MLP neurons of a small language model. Each row is named by its layer, matrix (down: output weights) and neuron, and shows model dimensions 672-767. Each number is 200 + 30 x the weight over its row's rms, rounded and kept within 0 to 999.
A block is one neuron, or neurons of one layer that tend to fire together. After each block is what it responds to, as a language model described it from the Wikipedia text at the highest values.

L6.down937,171,203,203,130,199,215,199,214,163,236,210,221,154,175,240,198,207,163,209,195,218,173,159,223,154,227,184,182,209,221,196,197,198,153,194,214,196,245,201,197,223,219,182,154,193,214,226,270,234,198,145,234,201,208,263,176,200,277,258,144,181,237,171,234,194,148,183,152,234,172,191,228,222,179,215,157,196,188,221,226,231,189,172,174,209,187,179,197,230,216,228,219,238,220,253,187
L6.down1048,181,218,211,211,200,212,235,199,189,186,192,230,191,196,202,142,244,223,224,182,185,223,187,188,171,156,192,181,206,208,146,188,207,206,215,185,161,280,193,150,221,139,169,198,198,204,227,190,188,159,195,224,225,230,166,202,203,220,184,187,194,226,263,214,210,160,230,208,238,184,194,299,205,163,183,106,129,229,168,182,225,209,209,147,223,175,244,186,221,194,164,205,195,180,167,171
L6.down1058,196,215,209,178,199,232,234,151,255,162,186,204,218,216,240,174,218,241,204,193,182,188,223,137,162,203,253,179,249,226,196,218,199,185,198,223,210,228,188,197,283,194,191,209,228,226,232,213,175,205,205,232,182,225,164,185,191,251,187,163,159,165,154,202,207,177,195,222,189,200,172,202,201,195,207,202,172,253,262,181,225,220,176,176,205,243,227,162,174,199,182,179,233,197,237,229
L6.down1829,208,226,193,190,199,199,227,202,201,172,194,157,170,258,248,210,208,180,193,160,178,223,201,209,208,175,239,210,210,201,236,174,184,190,190,175,268,220,199,204,257,207,270,209,192,185,183,231,211,157,190,130,233,176,185,190,261,206,219,185,225,177,155,223,229,189,182,202,195,210,228,188,196,237,274,202,204,211,213,180,221,162,140,175,213,215,144,180,240,211,192,163,205,203,219,199
L6.down1851,245,229,197,203,169,185,219,213,180,143,231,154,232,170,191,173,237,240,227,194,220,222,160,175,138,226,171,248,234,196,182,206,151,199,139,200,194,228,178,178,200,175,178,214,213,173,178,199,255,135,185,170,203,184,209,235,202,204,143,183,232,209,201,288,177,177,197,181,213,258,178,227,183,237,227,178,219,194,250,224,239,169,175,187,214,192,174,205,214,175,149,203,193,186,208,226
L6.down1913,211,209,227,193,235,176,197,213,183,244,238,229,166,199,264,209,180,185,187,164,210,207,161,169,238,171,219,210,233,220,233,195,190,189,215,255,219,227,173,205,212,164,249,200,235,166,183,166,204,205,225,145,173,212,194,182,183,221,155,174,186,217,199,182,234,218,226,203,108,216,146,144,218,156,192,248,186,188,199,198,188,208,208,172,178,184,188,171,232,226,171,208,192,179,220,218
L6.down2537,235,217,185,222,234,145,184,230,209,207,140,207,185,171,178,203,165,182,202,222,208,252,148,204,196,163,235,174,245,222,155,222,182,185,192,150,205,222,189,187,201,212,272,202,241,224,211,194,201,161,206,236,209,238,192,203,168,173,163,233,224,248,225,192,193,198,223,193,171,206,209,198,231,238,180,180,198,176,225,157,211,250,194,160,169,269,235,250,180,181,174,210,224,191,201,229
L6.down2853,194,245,244,243,230,214,203,177,223,188,220,206,200,192,145,182,149,200,200,180,215,173,274,193,168,181,199,238,266,198,207,179,208,143,187,188,220,210,221,180,254,207,164,186,162,175,247,177,186,256,175,239,233,226,235,199,184,194,217,229,232,210,166,183,226,237,212,172,208,207,155,217,213,193,213,248,203,244,183,160,201,187,195,181,212,213,193,232,238,200,202,234,189,204,208,173
Responds to: Initial letter V/W. Word-opening capital V or W, often the first piece of foreign surnames, first names or places, as in V-âlcov, V-ianini, W-uppertal, Vezina.

L6.down226,179,173,204,154,156,241,198,205,207,196,197,206,166,195,194,190,169,223,231,192,214,186,242,208,230,167,211,191,215,217,232,229,194,178,163,213,203,191,194,197,188,189,243,196,203,168,207,171,218,182,186,213,285,181,197,175,245,160,199,203,197,213,211,167,185,242,211,204,231,238,183,183,256,239,210,143,156,160,189,227,176,188,265,216,174,227,208,170,199,231,192,201,192,176,186,205
L6.down239,200,213,196,247,166,194,215,176,148,168,212,179,187,159,251,164,176,243,188,151,166,144,219,171,203,177,225,216,196,178,170,195,154,211,182,215,193,244,156,148,195,221,265,213,137,203,210,164,238,223,230,237,180,186,187,212,255,166,198,218,187,214,202,219,227,214,208,208,197,180,156,165,219,175,269,208,226,181,184,188,212,180,196,183,187,184,233,192,279,175,188,112,184,218,256,169
L6.down1457,196,197,220,205,194,162,224,173,193,194,222,233,227,187,233,224,165,209,202,161,211,161,180,223,231,248,232,231,235,199,209,220,215,236,206,212,196,189,211,217,228,232,196,167,250,180,242,211,189,217,226,217,219,211,179,200,168,181,175,158,186,229,263,259,166,203,169,182,160,225,177,155,252,233,174,216,213,179,174,199,214,163,202,175,249,194,188,160,208,172,229,160,182,165,205,242
L6.down1613,211,194,182,213,182,252,149,171,165,165,185,162,228,191,233,180,168,237,163,181,193,225,222,172,241,209,203,211,178,177,189,204,233,166,184,205,213,243,221,212,155,177,198,155,216,179,211,229,220,195,167,177,182,227,238,242,182,209,213,156,234,204,198,219,248,168,205,174,198,204,235,204,200,216,201,212,215,205,217,184,181,215,224,204,146,196,179,198,184,171,189,217,132,258,247,226
L6.down1668,185,217,224,177,145,163,189,216,216,195,257,183,181,231,221,190,212,191,221,160,226,242,235,177,207,223,194,229,219,157,203,250,251,196,156,205,246,214,189,181,177,166,216,236,225,221,226,226,213,255,220,203,201,210,181,261,222,248,177,146,173,162,219,179,202,242,219,181,168,164,212,177,215,181,223,144,210,237,212,210,184,186,302,233,194,212,189,211,240,190,232,237,151,157,225,178
L6.down1755,234,168,173,184,180,186,186,218,229,187,214,187,159,164,220,198,203,169,245,222,206,176,189,211,195,200,219,209,167,170,192,209,166,285,230,174,241,167,201,207,202,149,274,181,219,102,191,223,231,187,184,182,181,226,200,247,164,195,182,224,147,220,153,174,238,129,210,162,186,170,209,189,209,222,265,213,175,245,178,160,128,203,235,236,162,223,213,258,165,178,178,202,165,198,184,244
L6.down1894,218,207,166,184,224,186,201,173,236,142,222,241,168,220,226,252,164,223,201,207,224,210,229,158,184,204,202,155,272,138,210,167,232,213,226,296,231,151,198,212,206,229,211,184,201,148,162,253,194,225,176,188,197,252,221,154,231,181,174,171,187,246,184,190,196,150,183,219,191,200,234,217,165,204,240,170,231,188,204,191,225,192,187,218,236,151,201,187,217,213,183,242,229,176,252,208
L6.down2083,235,186,178,176,140,206,198,236,187,188,163,183,226,179,221,146,158,189,192,206,261,180,208,167,227,243,161,214,206,214,189,237,198,199,153,193,213,227,169,193,183,248,189,261,128,210,202,216,186,272,256,229,196,124,180,216,193,203,174,251,161,203,223,213,175,186,205,184,239,211,234,205,227,217,226,189,244,142,220,208,141,205,173,232,188,146,220,207,196,198,196,158,176,239,241,233
Responds to: Possessives and initial S. Possessive markers such as 's, its, his, their, her in narrative text (Drake's, the town's, its resources), plus word-initial "S" pieces opening foreign names (Sinem, Sufi, Saira).

L8.down385,151,201,222,185,181,156,176,209,188,164,169,205,267,185,251,194,253,195,228,174,211,198,200,180,178,182,211,220,270,199,159,159,215,183,187,170,170,257,205,201,148,222,184,268,197,203,143,163,206,201,171,190,217,183,171,186,211,175,240,217,156,197,186,212,137,184,244,169,209,227,221,209,218,241,217,236,185,185,213,182,175,204,199,229,200,177,210,261,172,188,187,176,217,208,166,239
L8.down518,183,237,170,202,217,192,167,204,193,213,185,191,226,218,199,196,192,227,286,183,179,195,194,203,183,138,142,171,174,175,186,191,122,210,218,185,155,213,192,171,202,170,244,177,192,187,221,268,192,235,184,222,230,179,145,206,236,202,192,204,188,200,225,207,179,207,197,191,274,171,146,222,182,177,185,185,189,193,249,132,164,251,212,218,185,218,178,172,222,155,167,218,215,191,151,208
L8.down552,177,229,226,196,190,205,207,218,162,209,241,204,176,189,238,195,229,217,209,230,210,214,144,180,206,145,210,198,202,144,167,209,197,178,261,198,230,213,208,190,192,222,169,239,217,256,164,235,204,177,210,194,155,217,161,226,155,211,188,231,171,235,185,244,173,224,157,191,165,200,220,191,195,166,226,207,180,226,200,177,204,217,181,169,189,205,223,195,243,170,230,211,193,232,174,221
L8.down1613,217,232,200,203,249,213,222,195,214,167,159,178,208,210,202,186,182,187,174,227,205,206,240,228,175,265,165,220,227,203,157,197,184,205,140,184,180,264,232,180,206,210,176,189,178,124,251,243,213,236,191,231,205,213,181,223,176,248,236,209,225,220,218,199,213,205,188,156,229,251,196,179,239,183,199,197,224,200,214,199,189,88,197,169,203,193,252,260,191,212,214,188,219,158,169,202
L8.down1786,195,238,173,240,194,197,199,230,235,204,157,203,218,196,209,218,232,174,169,242,225,168,167,242,153,191,213,209,200,187,211,216,182,233,196,226,211,260,216,190,183,200,172,212,239,192,209,223,203,211,187,180,157,151,212,150,181,225,238,219,189,176,226,173,192,196,216,170,210,222,183,250,264,204,212,199,240,227,234,239,224,205,181,165,209,195,185,215,179,179,227,194,198,195,226,197
L8.down1868,213,220,212,195,225,197,231,206,228,252,221,192,196,195,178,204,182,192,199,150,220,223,175,143,202,131,146,211,204,202,176,181,208,180,230,242,238,256,267,169,219,172,185,226,265,232,202,201,249,239,211,282,160,269,221,181,213,180,194,162,198,120,250,203,196,244,211,187,203,190,157,151,197,174,180,182,178,245,273,196,202,145,158,170,189,157,153,231,196,187,214,223,213,150,211,224
L8.down2786,227,231,207,239,190,203,215,197,167,175,190,219,160,195,247,200,205,177,216,196,233,236,252,207,190,203,187,220,189,223,211,182,225,204,198,227,176,203,179,230,188,154,191,203,178,208,174,199,243,227,207,189,163,150,156,173,190,288,215,203,172,172,191,195,179,131,200,246,164,203,172,204,241,194,134,235,277,247,260,221,193,182,195,153,217,212,224,223,202,202,224,181,209,252,196,221
L8.down3032,195,173,174,255,160,234,194,156,213,236,185,235,182,199,200,172,265,211,208,195,203,196,138,208,168,221,168,175,186,156,234,262,205,229,294,242,245,201,171,161,146,225,219,186,183,174,183,238,198,213,187,171,228,178,208,254,172,234,247,227,166,171,254,182,217,197,205,223,213,223,202,205,212,249,238,212,174,211,175,185,175,228,205,200,192,221,155,226,152,196,200,204,180,217,201,187
Responds to: Word-initial W fragment. A lone first-letter piece, mostly W/w (sometimes B, V) starting a split word or name, e.g. w|rapped, W|aiting, W|iddowson.

L6.down209,178,219,197,234,200,207,257,194,251,172,200,211,142,180,188,195,178,186,209,206,175,199,212,155,192,208,200,260,185,243,189,199,175,235,205,232,200,144,211,169,213,223,247,232,206,184,220,243,180,219,226,179,233,207,127,158,178,224,193,192,223,203,217,178,194,193,199,185,185,161,210,172,191,120,179,198,145,178,199,198,218,236,164,176,197,193,239,165,174,217,213,182,206,227,239,210
L6.down370,220,234,177,215,242,277,231,198,193,188,148,211,226,265,185,174,244,140,202,184,212,162,207,202,163,186,246,152,186,201,201,221,205,128,232,178,152,212,237,222,269,224,207,196,154,214,257,192,220,176,243,207,262,197,177,220,146,212,222,166,205,179,174,193,190,185,195,193,174,222,217,158,170,201,206,188,177,221,234,177,220,216,177,223,187,127,192,192,233,245,185,215,161,191,168,219
L6.down609,184,222,200,204,139,212,190,166,248,203,149,185,196,182,192,182,146,202,176,170,192,250,203,219,190,241,205,174,140,181,241,183,184,218,173,190,216,172,209,162,159,202,241,224,206,167,142,211,178,217,259,194,219,209,183,206,163,197,192,162,243,197,165,192,219,173,174,155,151,214,205,175,260,177,225,266,253,211,213,257,233,253,203,236,200,244,170,259,185,206,159,181,223,221,206,153
L6.down1160,230,238,234,211,257,196,230,193,258,206,189,191,225,156,212,231,170,222,217,275,177,231,171,224,234,191,240,198,185,179,196,202,170,191,132,152,203,232,184,218,130,227,226,191,217,207,247,196,172,228,217,217,188,191,193,177,216,165,247,223,185,158,171,215,190,173,178,223,215,225,197,225,212,190,182,189,176,169,222,169,147,220,180,193,194,179,208,168,238,238,209,221,193,187,225,207
L6.down1241,193,226,226,209,193,249,223,201,231,184,218,189,202,234,223,234,204,114,255,229,188,225,203,226,166,149,212,130,191,179,196,148,253,177,251,217,219,215,162,252,197,238,133,186,165,197,172,252,204,205,217,229,213,204,177,252,239,165,187,231,209,228,190,135,185,188,196,158,187,205,172,204,176,180,168,206,223,190,230,166,202,243,210,238,241,189,233,182,212,262,177,242,219,212,253,190
L6.down1565,195,236,225,133,226,242,176,185,206,213,201,243,218,201,187,157,224,202,239,216,238,227,259,184,171,212,215,173,220,232,222,177,217,186,222,148,172,170,183,155,203,138,212,217,135,196,207,176,196,230,174,206,140,237,207,147,213,231,200,201,181,191,162,205,192,211,183,194,249,202,204,168,238,203,182,175,214,112,235,205,223,188,221,214,219,176,194,217,154,219,148,214,233,230,192,226
L6.down1569,221,176,195,162,212,204,216,235,207,150,201,237,211,224,197,221,140,202,236,181,211,282,192,171,204,207,229,181,233,270,193,217,231,195,179,197,204,244,222,210,203,205,251,213,165,163,240,214,214,229,191,182,200,231,118,153,220,140,219,147,187,158,193,203,156,206,248,153,160,243,217,204,188,172,232,215,218,204,190,195,157,200,182,218,222,222,141,202,189,195,193,212,183,274,201,146
L6.down2799,174,214,189,228,171,217,184,149,218,189,218,204,200,199,165,164,173,208,207,204,175,169,192,237,176,163,219,209,290,196,207,242,172,209,244,239,191,173,202,170,179,210,198,205,151,222,190,224,196,175,224,202,204,168,230,214,222,183,214,178,169,179,168,169,176,207,206,176,229,179,156,214,221,196,210,151,155,192,198,205,184,262,227,220,214,168,230,217,194,231,222,225,214,201,231,122
Responds to: Reporting verbs before content. Speech, cognition and reporting verbs that introduce a quote or that-clause, especially in reviews and summaries, such as noted, wrote, concludes.

L9.down1163,200,218,227,211,189,219,206,209,216,156,221,210,160,192,177,205,199,252,169,221,231,177,203,210,160,226,186,241,183,212,215,177,242,165,205,203,208,187,180,165,166,204,163,195,209,179,226,217,204,174,221,181,214,190,197,188,193,216,210,183,169,210,210,233,206,177,214,181,193,202,228,94,186,221,264,201,227,187,185,185,178,149,218,223,190,205,232,196,154,203,160,147,135,234,174,187
Responds to: Initial capital S. Tokens starting or continuing a capitalized S-word (Sarah, September, San, Sanskrit) at the start of list items, parentheses, or table cells; sometimes numbers or pipes in tables.

L8.down817,229,217,222,202,194,224,211,271,231,208,217,190,197,173,197,232,180,209,209,229,189,217,163,196,223,176,188,195,149,219,262,238,188,212,217,219,218,262,221,139,158,161,196,179,196,182,171,183,216,157,175,208,201,212,176,221,153,186,219,163,241,204,186,234,157,199,217,211,244,202,232,148,179,214,264,167,156,157,206,215,201,210,189,196,174,284,172,178,176,167,225,160,175,197,188,177
L8.down1030,178,180,157,195,192,243,171,221,203,193,262,175,183,254,248,217,173,229,163,209,189,237,170,197,121,168,213,197,212,185,196,207,244,184,181,192,142,220,207,159,189,120,188,192,182,213,218,170,179,176,163,168,200,159,262,170,190,234,255,152,192,206,211,219,198,208,198,194,206,240,231,172,182,248,229,212,203,167,198,204,223,204,203,186,167,214,209,227,234,168,183,176,196,244,245,210
L8.down1780,233,197,170,192,230,180,227,178,245,194,243,184,182,235,204,199,152,249,151,203,207,182,193,204,200,185,219,244,221,237,147,191,194,281,165,208,193,220,194,205,197,217,221,233,202,169,293,183,223,236,190,147,188,227,198,179,180,180,244,202,209,257,206,179,166,173,268,201,192,202,179,242,166,169,159,277,213,215,206,197,171,157,252,189,166,199,229,200,244,197,154,247,230,181,110,251
L8.down2149,213,191,160,135,169,187,214,158,255,237,221,178,219,165,151,205,106,157,123,227,133,215,215,169,205,187,198,151,150,144,151,217,232,228,192,228,192,215,194,168,175,120,155,225,178,166,212,134,188,201,222,122,158,223,236,160,206,229,246,216,235,205,176,194,226,222,230,169,214,196,173,242,235,220,166,167,212,199,202,165,244,225,207,174,203,191,200,247,232,223,206,223,210,230,212,151
L8.down2442,254,170,237,183,235,175,192,232,254,221,245,248,197,217,178,243,206,198,142,204,221,204,130,210,202,184,190,182,183,192,236,211,166,264,224,151,243,222,172,145,239,169,175,235,198,186,265,169,215,190,169,197,190,195,228,214,250,163,222,173,238,216,217,186,199,150,219,191,217,225,192,183,206,223,179,211,174,139,181,256,173,144,193,193,161,265,197,195,200,200,237,157,171,224,198,182
L8.down2582,272,224,209,210,206,200,178,241,212,247,213,231,121,167,166,250,276,178,216,217,179,210,204,198,238,196,193,221,214,151,187,208,201,247,208,262,165,229,204,165,179,174,197,225,215,169,188,151,185,226,187,205,183,225,178,200,196,291,222,204,184,136,208,199,202,197,153,148,153,176,241,246,163,204,166,214,252,161,211,200,259,207,117,213,151,239,193,178,219,163,168,194,162,272,213,171
L8.down2915,189,272,208,193,169,197,158,251,230,184,229,257,174,182,224,236,187,207,138,141,170,205,257,212,217,217,197,200,151,174,162,206,217,210,201,248,153,132,191,153,225,151,242,211,195,177,187,148,235,221,205,244,189,211,202,208,233,161,188,185,171,204,183,108,200,176,186,130,220,184,209,212,127,200,220,178,177,174,194,204,189,207,189,200,149,218,207,177,140,201,193,216,224,157,162,156
L8.down3055,190,207,200,251,250,197,201,202,206,183,219,227,223,210,217,202,193,70,187,166,275,197,191,159,184,250,173,203,222,255,194,213,232,202,183,190,181,177,192,177,192,186,211,140,223,208,179,137,174,172,149,253,194,190,222,163,205,214,206,181,188,212,215,145,190,216,181,218,186,224,178,187,227,233,188,188,179,175,259,216,207,160,238,220,170,247,180,216,201,194,164,240,155,195,165,202
Responds to: Start of titles. First word or word piece of a creative work's title, often after a table pipe, list item or opening quote, e.g. Dark, "In, The, Heart.

L9.down2734,251,219,218,190,152,173,250,204,229,223,219,218,176,210,211,144,141,201,199,201,219,201,196,208,227,249,189,182,170,186,171,192,208,231,160,242,186,204,214,183,226,187,188,224,144,226,188,203,140,202,167,211,180,282,201,153,193,198,174,183,224,170,205,187,179,194,233,189,204,232,225,184,214,229,190,143,191,235,200,168,166,154,206,168,266,236,232,228,200,180,222,183,168,182,205,170
Responds to: Initial capital of foreign names. Single capital-letter first pieces (K, W, C, D, V) of unfamiliar, mostly non-English proper names, such as K in Kiev, Kurniadi, Cancellara, and of acronyms like NSA or CXC.

L6.down59,218,140,233,224,231,191,227,229,177,184,177,256,154,140,206,160,172,242,238,164,157,159,213,251,237,244,228,177,209,209,173,203,148,185,186,203,203,166,203,179,231,215,179,210,157,189,209,202,208,176,163,195,182,147,214,190,157,189,168,172,191,230,177,240,179,215,204,171,220,194,195,114,217,197,210,193,185,207,228,181,192,236,224,162,197,185,208,203,208,221,177,210,201,166,235,161
L6.down92,197,218,178,222,237,191,213,186,194,205,173,191,196,216,204,174,182,175,227,170,212,207,270,200,213,211,158,145,216,222,208,201,264,179,224,186,214,202,205,197,259,220,223,175,190,203,267,193,173,169,190,276,224,151,189,209,178,185,236,193,178,202,151,217,189,203,254,214,208,172,178,199,203,188,192,192,223,186,201,215,179,213,187,199,219,178,214,183,194,181,211,201,165,175,220,206
L6.down675,184,253,170,231,155,221,187,199,197,221,179,171,169,209,160,204,143,153,256,213,217,217,206,247,189,216,181,200,193,279,181,177,191,146,258,183,195,181,188,253,233,190,176,203,177,193,188,182,217,197,170,221,182,184,180,225,205,173,178,161,242,149,216,228,177,231,169,212,176,252,248,209,162,226,158,180,200,174,253,241,215,174,167,202,238,230,198,217,275,196,210,222,279,177,195,208
L6.down1106,176,129,192,201,153,219,197,240,240,173,196,147,188,140,168,221,191,185,215,237,198,171,155,269,191,230,190,157,181,176,193,227,186,213,200,143,156,147,213,221,167,181,206,156,145,195,157,203,229,174,210,198,225,183,200,198,168,183,184,183,193,228,171,236,195,216,206,178,241,228,237,201,247,229,212,195,179,190,194,184,161,167,204,243,152,240,223,201,182,168,206,262,229,154,218,162
L6.down2069,202,229,203,196,169,191,180,218,228,165,172,173,191,232,153,193,190,177,161,203,219,174,189,186,142,241,189,223,155,203,270,196,182,230,167,196,179,184,173,237,239,195,244,230,181,195,135,242,246,180,231,207,200,203,212,245,185,174,173,209,207,199,231,166,190,230,206,221,209,155,156,253,170,231,171,246,206,203,231,171,140,253,178,178,204,230,244,191,185,202,211,179,177,229,192,147
L6.down2089,159,189,166,193,195,164,221,166,192,198,205,226,194,189,227,196,194,247,151,240,238,200,187,209,200,218,244,242,228,235,189,176,170,205,232,215,212,179,211,208,162,199,161,180,139,209,172,187,185,178,155,197,210,193,209,224,240,215,209,194,189,127,244,153,181,220,221,161,187,167,226,171,156,213,162,198,159,223,183,224,180,199,228,177,200,250,220,234,201,155,169,290,242,210,211,206
L6.down2489,214,218,167,187,223,233,194,233,232,245,183,178,195,215,224,262,208,145,192,159,231,146,278,264,145,237,170,194,205,224,227,199,201,213,203,167,138,158,168,225,173,220,200,202,188,169,192,189,175,159,168,218,276,132,161,222,185,166,195,198,181,204,234,212,159,242,180,200,211,215,222,192,200,167,233,217,190,236,197,204,213,205,230,163,161,203,191,182,217,219,188,225,208,203,237,198
L6.down2872,188,162,236,165,209,214,237,194,223,188,197,207,196,246,193,190,261,203,207,188,227,186,297,173,312,143,223,182,151,260,162,230,148,162,163,137,204,213,183,178,197,259,205,224,186,211,202,213,172,175,208,165,175,192,221,225,229,167,174,205,220,233,219,163,125,146,215,204,201,205,237,233,255,160,157,202,221,218,214,224,193,231,213,201,178,159,211,212,181,219,136,209,162,285,198,202
Responds to: Mid-title connective words. Connecting words such as and, to, &, or, no inside multiword titles and names, e.g. "Rome & Juliet", "A Day to Remember", "Time to Be Free".

L9.down1139,220,196,157,196,213,208,239,192,245,194,155,198,198,155,199,163,222,218,165,210,222,244,210,197,227,244,207,185,219,241,258,238,254,193,196,166,210,232,216,212,182,230,218,258,196,248,180,208,206,201,197,156,199,239,183,199,224,200,212,178,192,191,238,178,167,156,196,225,213,205,177,178,145,228,219,195,262,178,173,225,184,174,178,221,193,160,197,202,239,203,192,202,163,176,162,213
Responds to: Foreign-text word fragments. Word-piece tokens inside non-English titles, names and quotations within English text, e.g. Mali pr|inc, Se|igi no Tsurugi, dio|ec|esis.

L8.down677,163,177,208,186,210,166,210,223,168,133,216,191,192,229,221,197,223,230,170,213,203,169,218,243,138,163,205,170,134,227,233,192,174,206,190,142,229,189,210,192,165,201,159,206,197,230,213,238,190,219,197,190,262,157,176,198,239,199,223,145,209,198,150,196,203,153,197,205,197,217,144,161,187,188,251,231,202,175,185,167,198,287,165,212,181,158,187,189,246,195,206,185,150,150,186,238
L8.down880,216,231,243,210,233,226,195,216,137,188,176,184,133,205,183,227,174,259,162,243,199,199,214,225,193,169,263,267,181,193,232,228,169,225,158,189,199,215,241,148,170,158,214,206,253,192,165,128,238,186,197,204,153,222,160,224,183,206,196,208,160,236,170,217,181,201,216,204,187,209,208,203,198,225,219,214,229,238,190,167,150,187,194,176,243,223,212,171,281,230,182,191,211,219,223,192
L8.down1069,216,182,234,225,210,202,151,183,204,201,200,167,198,217,184,196,176,173,173,184,204,234,208,224,179,171,240,221,209,202,190,245,164,254,170,181,221,162,242,180,186,231,201,240,230,184,253,150,226,164,219,180,223,297,164,223,216,259,232,181,122,221,182,203,195,201,164,171,214,231,221,242,169,243,214,217,207,209,127,200,146,207,183,183,232,210,194,219,246,203,162,177,231,241,230,216
L8.down1180,209,186,155,176,169,182,191,174,149,164,241,203,179,200,264,181,218,187,202,247,174,205,215,177,221,211,170,193,167,131,139,240,186,203,151,188,182,162,200,177,187,183,193,236,156,176,205,188,188,216,175,204,224,224,162,186,172,223,217,249,216,205,238,236,133,202,181,190,211,256,187,191,177,247,232,167,224,170,219,193,215,214,187,173,211,198,270,237,147,226,252,205,179,206,274,218
L8.down1395,175,181,179,249,222,213,224,161,228,187,166,156,181,186,227,181,227,197,188,231,181,170,215,219,228,189,214,198,169,181,211,144,194,251,194,194,233,231,196,212,184,165,115,231,242,195,203,204,173,238,229,233,272,213,204,220,244,147,214,180,175,213,199,203,209,225,178,187,225,223,206,236,189,223,236,216,180,178,217,178,186,183,260,199,222,213,183,222,191,145,215,198,149,236,175,185
L8.down2450,194,185,187,187,204,199,245,142,247,171,180,223,176,218,171,232,206,197,211,193,231,248,274,127,152,218,214,182,152,159,200,156,233,167,196,191,181,212,157,242,221,227,166,196,240,160,257,157,222,223,172,238,234,237,195,250,194,238,200,184,200,229,165,232,216,198,195,185,183,216,228,237,151,186,131,169,202,207,208,208,171,220,204,172,173,219,212,194,163,195,177,171,209,192,218,215
L8.down2613,231,179,202,174,212,203,197,146,169,218,214,184,251,265,197,163,182,199,199,114,201,210,220,212,188,194,207,171,158,235,218,192,192,122,198,217,256,209,227,195,192,245,187,251,212,181,196,158,154,205,181,224,202,198,178,224,192,227,226,179,222,202,186,184,182,199,201,209,178,206,196,231,209,191,217,242,215,215,216,205,194,202,195,272,238,202,185,208,182,216,175,187,216,187,192,191
L8.down2633,212,207,193,175,205,216,192,201,114,205,197,182,213,235,168,175,109,193,184,214,145,225,205,204,227,214,231,153,169,230,220,240,210,190,220,181,161,156,222,175,226,185,149,208,160,171,181,213,185,210,232,208,146,295,100,150,212,255,213,159,170,174,209,188,225,182,151,196,227,205,213,244,203,195,155,217,210,185,238,194,201,198,242,254,246,188,196,186,215,257,164,213,186,151,194,179
Responds to: Clause-introducing reporting verbs. Verbs and adjectives that set up a following that-clause, often in passive "it was/is ___" frames, such as announced, clear, argued, discovered, said, believe.

L8.down712,220,221,213,239,266,144,178,187,162,171,191,235,161,220,198,205,155,175,211,178,177,189,232,231,220,220,207,232,151,236,170,135,210,178,163,196,167,197,206,194,184,262,207,197,244,135,154,204,221,199,232,206,236,250,205,223,243,218,225,198,188,231,148,202,273,177,191,273,165,202,169,166,171,156,209,175,188,216,155,188,246,175,210,225,183,189,237,200,197,179,194,206,247,190,199,213
L8.down1130,222,232,169,181,217,245,160,170,256,198,187,222,232,189,171,204,206,207,215,231,246,242,236,171,207,174,192,219,212,145,178,146,204,199,156,209,232,209,184,174,212,256,201,200,209,183,223,185,214,248,144,185,210,209,167,189,212,224,187,189,203,203,200,239,193,173,174,227,183,182,177,156,229,215,218,235,192,189,157,235,186,171,156,190,214,230,200,161,175,210,237,204,216,244,176,183
L8.down1165,247,157,185,195,181,240,215,220,195,150,177,192,215,241,160,207,168,230,204,226,232,248,261,168,170,186,218,226,233,203,178,218,236,249,175,200,219,207,207,224,184,173,227,192,185,200,190,202,272,169,170,189,161,171,180,174,198,180,212,181,185,184,160,191,206,195,180,200,219,183,186,196,200,223,264,187,197,222,201,172,245,197,230,221,150,192,150,166,178,225,156,237,212,215,209,196
L8.down1254,160,168,213,190,136,215,221,205,158,174,163,158,210,206,204,136,159,232,229,179,236,222,175,142,215,166,208,248,211,222,153,169,208,182,168,231,241,183,166,254,191,213,163,177,189,153,219,197,251,167,141,151,161,202,218,252,219,228,174,205,168,171,205,206,206,143,230,197,252,191,161,192,218,176,236,203,195,242,229,231,214,185,217,200,216,203,179,176,218,150,189,141,168,222,251,181
L8.down2062,183,242,235,227,253,208,246,185,178,136,201,179,191,200,211,145,198,239,198,231,201,162,136,213,169,175,220,202,207,254,183,189,232,217,163,196,199,207,223,198,235,174,149,186,177,200,248,227,198,216,222,200,143,265,208,224,199,187,201,190,160,144,148,192,159,168,194,164,188,153,263,232,179,203,264,192,205,227,178,176,133,237,194,185,178,213,212,237,130,217,238,180,219,216,241,239
L8.down2100,167,215,220,228,187,172,205,172,229,142,201,209,185,231,220,128,174,130,216,202,239,212,257,230,180,156,301,265,194,257,239,229,220,182,230,232,224,227,177,180,161,190,216,200,161,154,166,144,214,224,219,186,191,157,258,161,178,157,212,261,196,184,145,202,196,226,224,200,200,195,211,190,200,257,196,282,252,228,210,237,151,220,227,188,235,222,224,228,162,159,208,227,229,174,232,185
L8.down2479,166,212,184,260,195,207,163,190,223,242,216,188,191,218,159,208,178,200,202,226,211,225,246,206,193,205,214,260,227,182,231,176,211,178,184,260,199,181,185,263,176,214,178,160,157,178,193,212,258,159,218,161,139,254,248,225,237,177,198,229,257,155,150,209,241,192,191,209,229,148,209,246,209,179,198,213,196,178,175,239,235,185,221,167,175,205,141,202,216,211,186,235,230,156,235,162
L8.down2759,183,229,211,158,172,197,159,155,166,152,192,209,148,295,200,171,194,192,219,142,196,169,202,207,131,201,220,187,181,186,159,179,214,212,182,236,179,204,187,234,167,189,237,171,205,222,176,236,219,188,238,191,168,182,162,138,190,201,203,202,177,154,230,207,205,218,244,203,194,182,244,227,236,234,240,246,222,235,189,194,177,191,260,191,216,164,197,217,262,222,179,221,173,179,191,175
Responds to: Word-initial S tokens. Fires on a leading S or s that starts a new word after a quote, slash, hyphen or space, such as "S(anta)", -S(iberian), /S(audi).